From a checkpoint of a small transformer trained on Wikipedia.
Architecture: LayerNorm before each block, rotary positions, no biases in attention or MLP, untied embeddings, normalized queries and keys.
Training: 359M tokens, 5478 steps.
MLP neurons of a small language model. Each row is named by its layer, matrix (gate and up: input weights) and neuron, and shows model dimensions 32-159. Each number is 500 + 40 x the weight over its row's rms, rounded and kept within 0 to 999. Numbers have three digits each. A neuron's up and down rows have the sign that makes its largest values positive.
Before each neuron's rows, "fires on" lists the tokens most often at its 100 highest values on Wikipedia text that the model never trained on.

fires on: "in", "fer", "k", "are", "n", "h"
L2.gate186:477438453475486500550465538583486465484540462482524519444433457524511513452522539579516502435511530441526500559491514549434555565506488548497444455492512367445520497498478418504429498561492502489487515422405523467499440524475437524617484492458534488526519503543563443426557468468514487464501527554489500499539536545487558480461469507553494497521529509527490479491559504503527520473491
L2.up186:452488509530442532505483513479486556482586459493458484405518502510415522436499541460505480449496540482562535565415476524488464567545419543514512590458537512497538514565505529446520578490472545497475461444507462529452479541534480476523477464565539481473430602515544537480548461544498410429474504539529521486467484552509505449501544500501471544452509493491596470516541532540539542507493

fires on: "it", "ow", "ear", "id", "u", "–"
L8.gate229:550545520515565508448462476573561528480551498498503482459557543471494523506516485530560485513500478506523527507460548526459400426526517483518517528460514425480547496491419504505453546581471486592488508488512487498509525462521482500543446458478543469452542559544479512525565468526478434467484527522483508520478520563499502485463498471512533546566508601513548439506443453439530551480516
L8.up229:427509389568487506461510417543566466392531540469502485492524472520411542500525592517492507496482496564501533532496526551453564479485486527491520538500512412485504478473463431527525478560492543482522502493496458505566487562539452455531504473441485491469444479528555643477466497469446494463471562509434451481575484451538536542527475506482476491487499495555514521541504476511525530461492

fires on: "is", "p", "s", "f", "ia"
L7.gate225:476520513477556470494511529521554548468510433482579505508455556555570452554490519477498427553470471500456555528510457487545526443555508520421478460488456509459461489552514535508513531463520512456516471531531463532493457406486462531510482469526463480480557488558510567621511515547465480490590508550449526483499544479539553447504448470478510494482441444498476455563529455431486489613378
L7.up225:472509502469479500511550559472535564495542531477457435533511539548557538521482526497511497522471514450503528478415441455557446420499479562581497534558464490475567444537457496520523487625522515459447466511492505449549446516498474487494469424420484478506485503487549533433481547479463481527444482536493491543467443526480535537522596536549501434465480494584511455491535527415582460525493

fires on: ",", "c", ":"
L7.gate413:564484441487450486437497530517444472576583534438496472463479476460531403523477490505491486536545482529519479573478524526468498523480480505506499557491516442476458532588559547451504521570494498492525508520519422544500453510520578577472498509485559475468546472487453434472463552495559478462480481512572512509516455496481480464496550529489508518527563450497471474449485552558443475489511
L7.up413:602492518508481451525518521526474510486441506482587455455571488425494487549448529485539525447519518526548472519423475426541560571470521498513532514536571527473480517456450542435537510479541473502521444507499595541525519517514510438506542459430483510470444512467507510500468482520505483404456476547548463511581524527444534543473514487504508461487482498478508474526486488455503605533491

fires on: " on", " in", ":"
L7.gate129:550519474484495502509477437467546544577479536468516472503478507452515483506511452431470449549508494441543475503440496563499585558431480524528539449568493446498483505571523487466504479515494447523539537552464536513462500570524470463443503531405480485505378471513516546526557513544549526493450518467496515493505473567469500535517414463502437582538516494465531562473585509495460464493587
L7.up129:624496520497430479495461453522488573514456483440567453494463577447482520547495473523503483479521506491517444547472447517549503512533520571509484555543559565593532405519537517462583514475528466530519466479485568528592521483448458465519483513433497478427488408527540519533548545524553485458455543517568537488500480478531499518522493506536489465504548468523533486511536489512490437474456

fires on: "t", "in", "le", "g", "un", "qu"
L3.gate287:568465542488428504477524513511507516494521436574520536551419545450496581475509539494494476497525529469407491429495539490495510552435470415456447524487514509520473553474520523499483495565456509537476400470524440503476558456516499547492506464463489540474581510473497498550466461475461524487563563547499532472548498472513554568494417486509461532444493431548522535545583543603523493529502
L3.up287:548494547556446476500440535560522495507472533543539533503482519537498528461538597506464464504553529553512434519546455508486454492524438548434507479507467466497460498459547477486542558462579499531466509490549521465536440510413494516582541561465475553493493496487434483495559483532566522517396519482564480486480527514458489442430471452511546517471483544555472453485428513520583448412522

fires on: "p", "ed", "f", "ant", "er", "ec"
L5.gate70:425508512449472519550520497475514451426474485527506562470511509474475509520562518470509509536429447497561448541535561517471522536509520466516471542461589475402483560510490464508463529473507546481507577462514558503468450507606500421454475446504483500510506523498529568600521480487544503508530463543463504452399501480587535495540524524465490491441449449506504476511488514509450477605543
L5.up70:469460504511536525531455535487565565465485486512458436589519518457454537506478553521532524488493547538468541460493624481448488463411552549515549489518453493498523455489447473501533447568511577548498506526521508471471499464507511564469528583427467502521478487542482473526483549490493492478467507564469483480488398472466498546500519506560561557485545448480543455464460512496506537540472

fires on: "is", " are", "as", "ig", "s", " be"
L12.gate247:397516455595555501436525465511488545530394508499502487508461520516590482481473532517506450515459473484481589530478490477426535453499499471520505585509425486521498443498510533495531538466441512480450481460496381499508459485521545536462513505473545445487444474539554529528548491508533490543518454474435533530520459551541467466513478518494522464520520504480500479545547406472582502511516
L12.up247:572481442463522466518510487563500474521505559423476519449473500526436477473507524485457550492448440486525512497478545462530465495547433546517488431443501431503474506502437592534534561477440553483514494559496513417505514529533454469566542424493533553510482512551581531507511547439546549521530459495568482462450490545463477533493438493522519407509459534527500489507506463442532417544505

fires on: "1", "5", "2", "4", "0"
L2.gate322:510513510446525485489461520589554499520560453504565482491467473548506522517492513560459452523480498467461499504491464502513490472570538448499481524536472418509538549539482490473513554516492457494545533535439535553527526552453550497429512450491596486579468480466560493538499529481495471420480501529519510529544445496480502511518475480497446441341442432555456504540551531452565490516559
L2.up322:495437510466452469481509521504505513540469391460523443566432558456514547507517536497516484485525464447459452528496447469489479562529484530524498528572496494528535512499498518550570478397495536539502492481563528536540562531488442476473454483547545497564463598445562511481501534527488410424440454485517533475468524485498523471462566469452453532446525502574476431469518510450575539488483

fires on: " ex", "x", "n", "lect", "p", "ort"
L3.gate190:501522507552498447574550528424536415543490510484442413527458436548502512554521505465495489470513408509515477544557462557454557492524480458555528518464505473543517530488462453487521510395532442484527498497440534453539495547524546469529539491469498461440486511456492591467552530541522493497518495472456585514462486496557498487553495512512551473561556486549468541513410474513506568542436
L3.up190:554555554484496504439590491465521499457445501486504612463437536561496510477558582492489514515443450465538534542430560503520517420463480547487484493448511537440445537541584553469441525463495501492493496503532536529474508487461521533492587505480507560462479489505459458495523482540464490454553508465495504563542488490535484554513460580552510435483466490486536472437559403510455554476453